config.toml
num_hidden_layers = 12
head_dim = 128
hidden_act = "quick_gelu"
positions = "learned"
qk_norm = false
attn_scale = 0.0884
init = "trunc"
init_std_o = 0.0
optimizer = "adamw"
beta2 = 0.95
lr_head = 0.00354
max_grad_norm = 2.0
warmup_steps = 587
batch_tokens = 32768
max_seq_len = 128
MLP neurons of a small language model. Each row is named by its layer, matrix (down: output weights) and neuron, and shows model dimensions 0-127. Each number is 128 + 32 x the weight over its row's rms, rounded and kept within 0 to 255. Numbers have three digits each.
A block is one neuron, or neurons of one layer that tend to fire together. Before each block is what it responds to, as a language model described it from the Wikipedia text at the highest values.

Responds to: Final piece of table entries
L9.down187:084090135166093144086170179073147152189101144128085149150165090126158108111127085135085163146137156132102108161131099164110085116084094119122066169175142185114146122124098138103161091151122175190151093109137070127164168169138099088093122164096096115178108079111167093171129105148142141116125153111107117133138093127087123118093116160130163136116085056115120109102108120102103130150118

Responds to: Mid-name word fragments
L3.down118:068126128119112178118158140132126141255131133168117115151122121133125122117125083120107141128147161126088133114149149027074153121109131104111133159126124126082124127121122147096161124154126144194130151119151177108135151093127142186118103131123079108118130173148126133123136171143122134068178123120119115134122147136128131129157132142151092216145141151186133124104068135144126109106121
L3.down215:063125149153120177116152108138128128241121099139140109135152110109097118120154104154114155103145155138122123093128140031091165119127113104120132153096134081078140129129137121101144133118134162177096186116157176136133144097145111181118106138136069111106109166119146101108141171163113130067172137105111111125126156149128152142146122137153102202135163149174108122102102151136142137120131
L3.down672:068124141125117165132160138138121120255123124156117134143121120149108117140129094130112150127169153123119129092137157019086156118100122105125147157119129123076132141138128134075143112144123169204127143109163188089126139100123142190116106127128088125120127163121135129118152190146132138079175130109116110126130147146131131149145142135134101202131141159170110120114078145132135116104131
L3.down884:075122133134112172127159135132106125255118126163105124142122121137114112128137090122116146133169161124103121119143143027068143119110130114137153156120118119081128136137122140081151113163135163210122151107166171113140138107126143180120108135121075127126137161133131135126153165153124141080174127108110111122118126140123124142149147137131104219139147141169123125107076138152122113100137

Responds to: Continuations of set phrases
L3.down185:154184145164103069107181137182130052142126166156185155093177088151194173131124156147125106162142129107133081117175109127123125169031148099108160122181060099116104180103037151115154119087132054123205102123054143129112129090225122155113085093103154082122177170129116114084092182145085135103040086107092132130100129087146105168129120034148149141141105085159142140141102166086101101127146
L3.down436:118160116156107102129109058147050101101129162176184146207171151121209125129179151136154142091152193099132093147122078191109123159072118130114111182148128122142124149102094129122151150095155083131160117061121152107121154106177104159123107094116115092082149167162115135124086129147115135165069112109135149108132123105118118171111150116193166167176127176133145117165090172122124081166147
L3.down564:138197098112103134138154134145144152115199117188139107095160133095147108127089122091185185128171230152114165212174151123106201085111160154180148128063154185116118132089141166077117097110181111149116115078143103113084199105141143107124129110144109007140116165120119123124084189070100124106099122176128111087141138152160102158174142160121116124079170139164118152116131156153136174130142
L3.down847:135161138149142170080094135206163086111191151165152163146171132137162139119207125073128155115170065133130127091085191069160149121107112056140116067146119115091084175181032123136104139099116076111124086050155172099154133036097109127125117143168118083147137126184109161129139132159118117091112122108150142100125148154108148182154148157157107157144074139130166170169172136112144094113186

Responds to: Word-start fragments in lists
L9.down997:110157114136119154116153150119128130210107126147131085121117151142108134127122101132108163124112102144119150174102132090102121147141092150123166139129144120122112102103148143135110097184159132255159122144169135173109106091133106128137112115145097138097111136103109114108146048189115152123211109108121157116124121165128174089143133123099108145125162135170145149089077131152134105125124

Responds to: Foreign name word-pieces
L9.down158:166148164068223131091143092154128177178117143079110138153175089173167135100176168103096073133164117118098078155104157136107132192097123147106196114199111087114132140133095160142100120129105135114012077139149136154128058115157169106135136064097160155088130190164156211079139146111139127088150083083107088133107189164150154165164156151072118133122169100113069148090160134157148103084108

Responds to: Tables, rosters and lists
L3.down182:077122133120122168126160128126086128255127133170124119138139117153123116124122082119120169133153147128113143112142130031056132116116132130125164147128123125087119138137130160070147113142124157246132123105176185095140139101135141162123109135126096119121129165130124133136156157130125131092187124112115124139128117131130138123139154131132091207128140136163122129115076139125124117121126
L3.down422:080123131128122165131161140130086128255127140179126124134129116154116113136123072123126167128147139121109137115143138028066137117113131123134172145131129137081123143133129152059147116152117161248138128106174179095134134097127134179116098132132084121121137166121126130127156155135135135095198133116109122132118114132123126127141166135119097210123131133167120138102078132136123108111122
L3.down592:072127125112118160122160135128097119255124137180124123130127119138120107133119077133131172129164155116114137120147137024074134110120132130133174147131117137075124134147115153066147112153119163244132143100176182108141138100115136177115108121132087125124135158121124127127156158142135124099196131108120114131130121127128113137138160146123096215130139141160129127107073136139124112110126
L3.down880:083115121120120175121154136132087126255125135170118128135129123129117112133127081120119165120168154131109140100137137026063146116112134118136168156115121143084120135126119145077149115138116157230135150108168178102142145100133142179121112142126087135117130158138130134132145152142136136085185137108117118131124116130121128127148158137124097214140140133166119130107070127132125108117134

Responds to: Verb after subject
L6.down18:132141109133093097131139104107174148120168148124121149154146150160152177107120072082148136138181135134103163195160156141124185073136150101174153138056147147066096139174161132181149149114113130169118121141120078101186157078159136144192116140099076124128129166147112124155159124085136113117097115094119099112130119086127078086193079136153138077112170145157122184105137153134105140149132
L6.down77:084117133116140137133142124136119135255121113152145121137104126136112118125117108115128123091147144104147121088132134028097150131133133138128166138118122107106126124139145132065142122140137132255122150129158175099133135078113131175131105116128097109103127145149118138141156148082147112084173136130122127133127139125118125122150181110131094203136141143151115120130083124133159111137132
L6.down143:085120127117137124132139104136099131255119111154148126137107127133102121126120095114130126098159143098145120102132126034097144122137140135133179138129122123107120125143141144068141118146143140255115151123157158099137133086120133176133106119130094118112131142148120136139161146086144111090185130128122124132135127119109130115151187113132102203141134134155117112133084120138151121133132
L6.down179:075118124116135131133151122136111134255121107153140127131111125137105121127121110122127124100145143103149125087131135034097152134130133136126170141135129105110130128133149133085147122147144147255127143127159179087133131075123130185133118121128092106110119140141127127140151156087148125090177137123125130130123140123114135126146179111141089198143137143159110110131080131133142107132134
L6.down347:147129170150099155192093130164114141163091098123163131170149143142146156116137114112117127160120132118124125161176097111116127113133103132158209158113143183104088107127117101148145123165121085117069098129142113153107099089128197073141143126080120046115100123154145179129119058187134155086166167126103113145122128124093098141154086132160097111110199113166127141103070094117108151113103
L6.down373:081118134109133134133157120135101138255112108148142127141112139137104132125126114121128125095145146106146124083134128040095152131130139136120170132120123110121124132136139131074138123130134133255127144125153164089143134085127140171139118124129087108109125150141119137139153148083143121089167139122127127133128140124124131117152188107134096193151114140154122115138082130135133119141130
L6.down427:147113092165131152147066151152126098111121129090117131122143080107154141120164159153085081179101155159145113096140146082102136200090100153088111076107116136120101106140139140115130138102100091147209107118087161082093105114143187090116096127128125189134115168157130108071155088177056112173177151121094164131177154100109089103134112088168076086142120148075103166164118150167078068110121
L6.down523:102126156114121123110173094084086201165101154169143139132135184149150195141165044083159129133148132157111164130098193123133143075201152107198100137096155152092099130124156112161113169144122123139117106146145163086181143119099091130099149163131085107161138148118122071142143174088135187123075132143176103108121151187130116096141125082170152033138118153140141186119173164126155123102153
L6.down589:190081127118073177124149154124101136119112127131133102180183064119142166159122116120084083194129136132128111133126108093120160153136160115193116088073134137121134077193092102152105118151124083152115095137160131098091123060112142121122104116134098158086110109122128100124145185159148173142127141137202129147158156119170100145120051151157126074152152094202140090157144171146112122071170
L6.down639:089124126117140132134141117138107138255112118151143126135115129136108113126116098116125134095156137101143125092131133031090149119129143139132177133118126121112120123139136142063143113133139148255117149122162171095145131082121129170129112121127104123110127142142127139142155149075147123098180139125121126133129127121123123120147189107131094198144139133152128114129079125134151117134128
L6.down732:086121129123133118132139113144110125255122118141138129125110131123102124128123103116124127093150144099151121107132130031104153127129140137131177133126127113121126124149147117083141111137142143255120149118152160107140135093116137169136116125130098113102131134141121140137165138085150109084163143132125123144126136121112114116141191114134106208141134120145127113142087135133150117142136
L6.down740:155169053187146138160157142111045148113167170147154144159144137119117169126123109160134098105089089130159088163147098155117144101155122131133155122105123128127113078112137132062142170127138104108132143134159133138067123106128157146113131117087085122134054132121164128151176085161143129075137111120139160170156117090101116194105127140103114146099147094131138131096139124102091141140130
L6.down742:075123130115138126132150106137105131255112109146143132136109124137100129122120109121125120098154145104145119091137136028101152127131136141138171135123126111115126131136139131065144114139143143255118143124154170099135131086120130175140107116127093120115127141147128136149163142078149118101180142126122127129127137114117130126147185103132098203145139135153111107133086125137147110135130
L6.down885:087119125109134143129149112136108136255115106152146121133114129136108122119123101117132131095144144106150132091134125029089152133129143140126173141120125112116130132135138139060143117141143143255112145130155179085136135084125137171134114126128092126113127143144127133144155145086150119098173139122120128127125135122115135117156180106131097200148124132152116105128082128137147120141129
L6.down985:118128116159128179155132148138078116141143145181184127153157064116202128211136120085128123138138122165151127073170122140121177159124197160166082133088131126094145096159166141166102120104129103153133114109114169115074145083138083124152120146118130173090101195105134121109151173172071113138072072077111158129148169100163045110100087087113118108090075128107128148155124126077129143091083
L6.down1017:089122127112130125135146112138104131255116115149144130139113127134109114125123108112128135096155144109149126093135133025096148120133142140127173131121130124109122125144133146073143118138139144255115154124157174095144135088118138173128110125131099130110128144147128144144156150076145115103174142126124129131130131120109123117145186109133098202140139129152121117133080131137148120136134

Responds to: Mid-word subword fragments
L3.down7:202116111154111160067152146113138154128145172098101163136118097161096168096104201105095059119120080180146119115128116139138150149062136135096118103143093109107131152127122106141150136148107075147129134205082097163091165090054144130099162150056120128119159109172157165102087106135078158177074119112077095146164093093177131139151117056155098121163146104130127177215136169117139158093118
L3.down423:169134118122170154107140125152144133134091115119122172160103112122141141124131143138086126161167203106058083112130132153172161114134152091106116151080107097130176139165101109119134141152116135146112153174092146066169145156106112111062107100175123145088076164088121151120087148145181128180109161126072135107163090091078087128170119068146142110150109063102231159130149155142171113108176
L3.down554:141114113118153030156171072124165219107111114105090160102165087132081095101088153115114150139099149125124062088119075083112121092102070172040113141139154117082144114129133128143114103136153162142161158103122090116139095045058067106118150099119123162105107111097122065089148133079193187192127111145202108124114099165167156109108148110098148137145123141129087164185106110126130107130134
L3.down939:187136084100122147103102137105091232102151127132115132153108145130113131115145161060084126107159105183210143112139084171087157132106071163103084152149103095141117102089196094172107123159095071130124134119142107106149154089102132200097112150103146033134124132135165156091131110135114120165151182151105159098159127149127181135140104139156095130137173168105128142130135162174122104079146

Responds to: Mid-word subword fragments
L6.down110:117165133121136121157142067164148131138153113070123128133165141123107049095102152101117123134117168117150117176082085139108134159168122182129132126067159177110121144129074081122146102138142148145119083169176081119075123123088110064118139121147093126114163154065109064181101122103124187130117178141124122139120075193126132172130113119132139116091157178153047150138087089129138049137129
L6.down131:099159091142135110087169112156163067156108114058083158055115165099123118082088198141111151163129110134151138127076140122139132154102134197121103119119098147092086198128081159111122116116125129117169107173114120127162134154120133185126139099169157125164117120127138145076131122172123117153145114111089086117095113137141187113126177084088132224162111161091056170114109083150150101097124
L6.down191:087139111155159070146204137164121138128127094040119128091151113143133102120118178137109128122166118132206165096120174154148076160116130174162050190103125174080124176128068109146164132123168123131169101157161129098100135092103143131106131132162093182122147135154117076158167135156110149155069105117149135101139155165128142124108164064151117110105098138101113119103112088144154046086148
L6.down251:084106103116156097205137105088075146104161143192088163097107146129069151147123150137167169117087092121149134157129127127124140107109094119164096197044176184038137066115165131123132168125123063145098114162202086120167178140157105143138130120182131143132100124126157091149162136154120147146070078148130132159125192123149144172104131079113128083131080140155085125103127142128081134130133
L6.down278:100147131150126048147165157110108160087152133157138156093141121083065122156125122115135104126130121180136146097145097128175127089096125125134097143181087099073112134098079136142104096101138105151176123099119129146168159114143105089101120127159130212145101121113133104116160156102151112128073119067103192146167138017173085123109112115150107130132073166137108139137127169114139159113107
L6.down304:074127139200159090175096151179125147140101100114148143089147111155148105101101176114102175126146093094175173100161178201170127134148138186119144138103135119093143069159098074129168107098137099135163093167192150124141104109180135136157113127085139142122114157119124162104129056179107156172127130156099098086109100148188077156103086080131121113144083121167150093101116124104162089073094
L6.down420:141120145107139107174184149117116170151085141154128135100116146094093126100098162139154092156117143158151121135175132129144169141129137137161102176079148135104112138108047126159086099167090129161189094192138108111136185114083145140066149120150151139080158103135134065110081173134095173130034105126112104136144121114135066136140122146121098095172104149134033128119135118105213120164086
L6.down511:106190117167112095152074102119143143115107092135168156161131140129170083123123132090152186119116108085195152137172106166124173164225166148088111126108149115103124072142153101132131126041139139162116152156134173126089099120175148078158174144079146119138123132150104129149118139103121149103059131135085126128095096132136201165163109090123106059125177122136156120136133135134184149142121
L6.down531:109146096122131161155125080091148164154140090161077070162148097157100149064113129178137139139116103118084139194120124160069148120178091117139087081142165102040099203110084144178148149145123115130100124151148091034113163091119136119143122105129095128127083105182162129137127095099159125079112106128152173135124149153114153124108110131122101131082152124183124177098124082150100096159151
L6.down535:075119098095175109130135158095124138141102113120107110096137173152090094129140175131118127151162110129137180088169156184155093158138198142130088123068133100070157131111127140179110107132112132166130154149150125055102128120159147128131138129086101137113163105168146119119142131057095136124039108115097168147099162168112171128111120111181100097183105139131083185157130128147160155144096
L6.down575:109074121149149140096096115147093142150114128088086167155151135126112134124141139097114102110162120157169183088162153186148145117109178176145066166082117181124099178096095133108150107120125129166146139132111171082121140123133122081096127103141156172115189151113076127112107165142088153159049075137142113139122153147186112099165084101166115076155127124097112133146165135144104095062150
L6.down642:098164165173132130134165113132148115105104131113176166133178178132106136112124167099091137080160129148161174139131154159201084089135142121200163164116089161109147095166108152146125124111152090150136108150095158174222141057124141161183137116120109150111182124074123115132160089171152163115104135112172083132126104126161096134101127092148170137161063140164190145116113112152140134049089
L6.down702:125154140136205077188083136144166136120115088107122198115090158137117114090139136136114146126105162137091122081102129151152172121152128130192141123059103061121133133107138102168109139146146092175129127155148069111170160086144147119097159072140158110184180162136100149102128147178100156128088162112111129142119160166077099137126147086210159099117086160064099151191118160133149127115099
L6.down768:083129133178148122116165149130136088144143098129108127093124134168138132145115133114118128121154143114141169137117116148220075120139159139129133093114100114045110101175082179155104094128146098135137138149177133105172086127164170164168125124044160131092125132102103098173154107157159153087127144090118098171129116159170131161132139108123163141133121145176161112113137096106168148064093
L6.down810:127086131106170138162063136099154149157078143139123141128130130097172152085139133076075151136130183096115159109137190106141158070077122139126134129098103114105126093146125139113100095119102091158133095080115175079163139086108131147148111084120158137112162099106116129115144116107062167103115118161112117133162183151138068080114088087189165102143119111116144150136116137116082142065165
L6.down952:112131193102093155178096086094097166143133122091124183143148138119113162078094146111120129123113132123155129084077093140121128172147168158152089153132099183133169139115127055119187195113149059140118131181148196104103156149147131108141156148243161130112116111119136115168136138147077217131113128141170060107112135149178151153115088107168096113164125111207060151158082133158135135138138

Responds to: Predicate after subject
L6.down72:133081145151151103113056116096067135167129137130117173119146159139077139149115165140125142080109106134134165086127166192181105131112175158151098153057108137168191118100151158122137184095106119129143204104093160093092197113107111163128190143092133116147157120187109103063185134088118161155131096156165103128098127160133171110167110122140152059157108140090146159120138124115134159123171
L6.down96:172137114146140106180111117163158126102133135113110147121162175074114144147131159112143136148173089089091141133176085156144201105070138097154153207075079157131190097192129074106147138053185155148112079155126094226098139093171155155149114104163139097167125131110137127137121135159104087100173120162105078083101140094134144129136108159132125084085144094159160155050124134108142124116172
L6.down225:170106089096130124159089107152151118133103091109091136151169142178097160113142178139175127102162111094151109151119116185125134132082105115117091147121144154130116138080166127103111149134113123154073131122189061204144196074133164165102181087100158067094153119174144130110109158193180140118155136162129160116123141164133146181163168160112130128162103150121135112135155136101185153139133
L6.down327:165114164106073205134101154100122094118145117132041134149109130178087128100116124155135103127134110099093129150151093153127080206094171080109085158205104106044091150136094135141126138171091123128175099123146161149177146176177103108120144133078146203139098171156108083110145110123192144132174097073122108125160105115162143107169112175113103099105131157158158138128152174111121154143131
L6.down362:169081197123137136175111107152098137153144147118142125105140113123117115107152192169169070136170208152149127098181085135154105199090170118180116170150124125158121170148110151100147128093142091146192087150083125129099148068152129141098128145197154123096124110135100125130094181170105157193061120111129136118156150084199052145145117106140128087181126133104046132127144121152112164110088
L6.down365:126168149158175090230045164159090118140127168146124142113124172144103113093092169127111140122128128151107173084166082158179143127137142110171159150093141136135150075113137124110112136090115084151107178160142101146075164076124127106154158143118155156100147167097125125096096118091101158132060161096188127126141117099144058156138151115162122108146087137111098160128092133118122108086059
L6.down490:092131132118133129135143113139100140255120113147147132141109122129097129123122110122129135095160141105145130096140131027106150117135136148137178131114127122118121122136134146058140116135139148255114151117152171104146129085117129181128108128132100132109125138145128132139162148082151112099188148129124128135133132108115118123138194109137098203142130126152122105128078119131146112140132
L6.down495:103075186209105127105101188149068099107170161145119138135110123084166185103148120105100105140175123112115142091167102153113159085089110104110171164069098115145117102143173121061129185128122134145130108070098162160084140066112100148146130132089152125133069141133109145099178102057095112129117082134127090148140140090113063120123111161107089125122081093121185192083123107092054168159106
L6.down518:156126130126141136176127206115074167104175165191122139173148144158131150177154114126140118148138122111071110126100058116092109139120099037113188113117139095075108092095134142108116179181111094104133116140148090144125136110132119124155143130125112083099070146154157118204173144177184115143175142146125138167143127125087127118123174180165093115093138099186126132092123171130051188111154
L6.down572:132149178157089086116086105129092175136135137152172092156127118075124103069176123101130162142112194114108184120121083195095168091118139111116109101120099120097147130061187085113145183183157168165132101117136067138117114119158064051094100124158153125093118137144116079160138138105127129144116102147092129106170129154111137098153129113143093155115170115085181171107086138133124129146113
L6.down685:141173164140128088087106133165118061144161131179128097180121148165169107091146113076079137111148161134154103084115102092133109138128123155094151087089125091109117083098162166144102097163098084133095085088192140137124140093160071163138129125128161079112130190079147094122165131114170104144118149122177088118128131121140136182153144103129149144128119116110128132164133146101064086068125
L6.down726:120075124155117103126146198118068118164156136093075169102126154112074148179146207162103141125099084124108090107163139125172141152051116127131144221114094091100094146150080158156119079110085080101143110117105159113148142099153131135152115160115180107152161139145185162051168091187128127142106130114117119141128118100162061131127117115115136107156153080119094144097101132094094152067128
L6.down736:200123059152094133097180102158065091127142170102151147158135096127100130121126152083101120171157131165171109114145135131135178138075134120149079172090125178146140113092099142124148106137137110123121105120136141135152190106131079182110098111131101111060124116088117087146113184086121174186140079170118097111165158127148082156110115086094144136134139099127109145104134145119098099041131
L6.down754:140112138089106099161152090110109156169102144165095086217157179165102147162129082099141091106077118130126096155106068120124127135111135121188165109085153211162138074105091135131133157156111110105115126164160088138109137141107132161123110143171128025092143137152158106121107177218166184112112110146176139134075171138093130178149109164146136151166128110155118156130118155130062170072151
L6.down813:086118138126137118137140118147104129255117126142139136125123135124108124121118112125128122080147132101147109106137123042114154133129124145133169131118136117118122128146139118060135117133142133255122145116154150107130138083111138165135121119124099107111138137137120138136165129096150111096158136129128128135133135117118110134145198124129109206144129123143117113144075123135139125133129
L6.down962:180178133135164099157077134146074137133196178138107098133178176155116139092131149091146145116167134156147174108131111178198123103119227066156156168061121118137156117112150173175131121088141116142131117118137143205098203150163105095163150114131114124119146155148104114130155215172122132156119117103165083141142133141128130121172103121174138078090079128119103120102150130104095110101109

Responds to: Mid-word pieces in names
L6.down109:104122148109112164086083132119063100145152126144126184092121122105169171166070061131067162133131143190153132127152217091130100141169100174097110160140082125154103130160118116173127178086097151112139076069144201066105117123109116110128093125164045186099112120089112164128095109116092120144167091180153117147133152138135097081123101098188140121134141086130101087126141107126083143129082
L6.down126:114116105103173108195080138095133111119126093153105165091118121132069108118126134107151124058116183146101185123122129157126118122138112164110088089145163130132164146081162162114105125131154158159118189095124071030145154148156124109130116095153146142181140105131086100153141088054116125078113124134115204117128145123133129153132145069172140132154132129040088150179117193095099139100109
L6.down132:136100164116202142168130146114075168153140129082130157087125156131098142109113167183096131145133089166109137062110115149162141138079100104169162182127062150147125156151115116165113101140158128125155082096111094098106227109134139143087113109168175136108091157110131120151161171158165145109053120092145137172110125137098098127144127116157114138128077102116125114106146137146107171146108
L6.down217:107067097091090106050164134161119088151141166120106104129176099172163156136120150109125077171180133141103120129117173158141136152146151096137087103124101121107120109190165154151147106130123203115206162110116122126111103146084103157096132163125088165098118168170125164158176120104132114165121123096175135153173143103107102130089098144132163050099130161176157151102116088145111071117162
L6.down223:114163053130120125140119102114156102123166061121107121178142105125134127154121121097138147132186125124158186138174121165105176094080180161120085085103116169091158105139141057219140116147152205159093104101143168137168170180133116088142127129113128102124141134117056062176123174080122147102094125130136139127132109092149125161152109114120108088116157120151104102146174127117173091100166
L6.down270:148081126106157112120182157132173096124122089133079171068145149106097113150112162126123142130139086154155125134121111184111168123150135167097146128162058130137166155159108107102078102096153194145149108147084060130092163120135152151107126134137130139169108146074121129098153103100149142118117145115102110073113112107148124194096154139112135138189166151111170165142148122109143157125053
L6.down282:105143105087135146086135076132093145148153162077127138137140188102118188073136066090131148115128136136074166186050149138116174074132164140144146083122114160113113137109143123146123114161136200133088139141147144136184171130111039123074148161192095112143136099067121098133104136100159170126127116152171128074132117104142080106117176092160148136205164102108103132147110146105133096126144
L6.down359:091118098069175183108016129107190151157134113159107140172154156137143146095153076135131170100134128110087160194117160157125130128207126098146129087140160103148098144114147173179087099143102133156071164117165074091162108112115150106138139127106091151179141126075140098152086072106131096122111184147136188075133088192116133120172131091177177100133158144076127154202167182146126135195084
L6.down473:106089097141172105110144133126118140162137138130137139039124130147115103168128180138110082141103110149154107080167221133153125151129151136131114126166120102148075139099160126133129085133095185134238120128082158083079142145141112134114184135084179194203101158132171092133208133126090115154115127135100124105169102139151117094099095071088148106103144167102129172092178096148084125114102
L6.down605:154113089097160129117100107082143100142101090120155078123136099129175111093111130092104086139190185132160135098138190127160137160119199135182058143139111104118124145113154140212155100096140117154153126143114162066091147107145125162106113115134157187121142199182099130133129147144140139168090142124159125092149157136123173081139116129169143085121126137101149138163145127172110099100182
L6.down683:146088116107140130133163199102120142129107152179136113181165146178123070153136144123127064090159124090148118151131156143080116138158193080128141098169106117117127114108114187133144062104160146135151147095096142127121142053123119115111113134099131174183113152115130182150177092138173095174130167134125139059188131120155101130127077164158100062098138133134220149126155120115067137101116
L6.down773:049115077121161125131146169083092187158152101180137120126129166080111138135143121102182172150144132159163116133152158139144148073153130132122113115088146125137126098126156086179124090112113206117089118094141163130116149074125101109065141105125087158152137123085101076169084158067129184103141147140134166169083186155102087142097123111177088094149117080104164166131100183143122132102124
L6.down775:142121118113149137049113105125118130099160132151115168157172092134108198149160121113088105080147072152122162149113120105080141073081142090090148123122106163135136133155155117165145111153107152156094124093105115142118181095103119163168157145116117178131057145123139167144184173112175140123025097118104123141143149105162132146118095131115104080131105086125130085145138136104090140160142
L6.down851:130115129128082194110131153094171133116183108145118147179124104117158221113110093108098163177222135132074161143106158182136163095188110131176197113089082130105126106162122139182117097159105166142114146133128092110155110111098167124136145155103046123114175138119133099150135132126094073126136154127135185123148174127089085084152117136182126121154095115180194141145113133159110117151054
L6.down926:096136038132156098120152161134163130109130150103080120124133121179152122227111103067168132121179098136115151153169149123143157049152208123165153099046147143093127081127099185164083135082114157140104204127166143154148100080130104111129151084101113129128134114087090116134099147107119126140122106079131149110138134129094129150130135148124165105108083170119158089142175099068134118114129
L6.down936:133101124114176170215204147183062128142144148206105160117138097201123114141079108092139126150123125101158182181097145138125132149185134099175117142160156146072116109134092064149113129138140086138051103151163126117170122103098077121141158138146101216199125127109132075144085136185146160126100161101176145101180158177155074132087127085190107079135079118118108089176168136104109095080116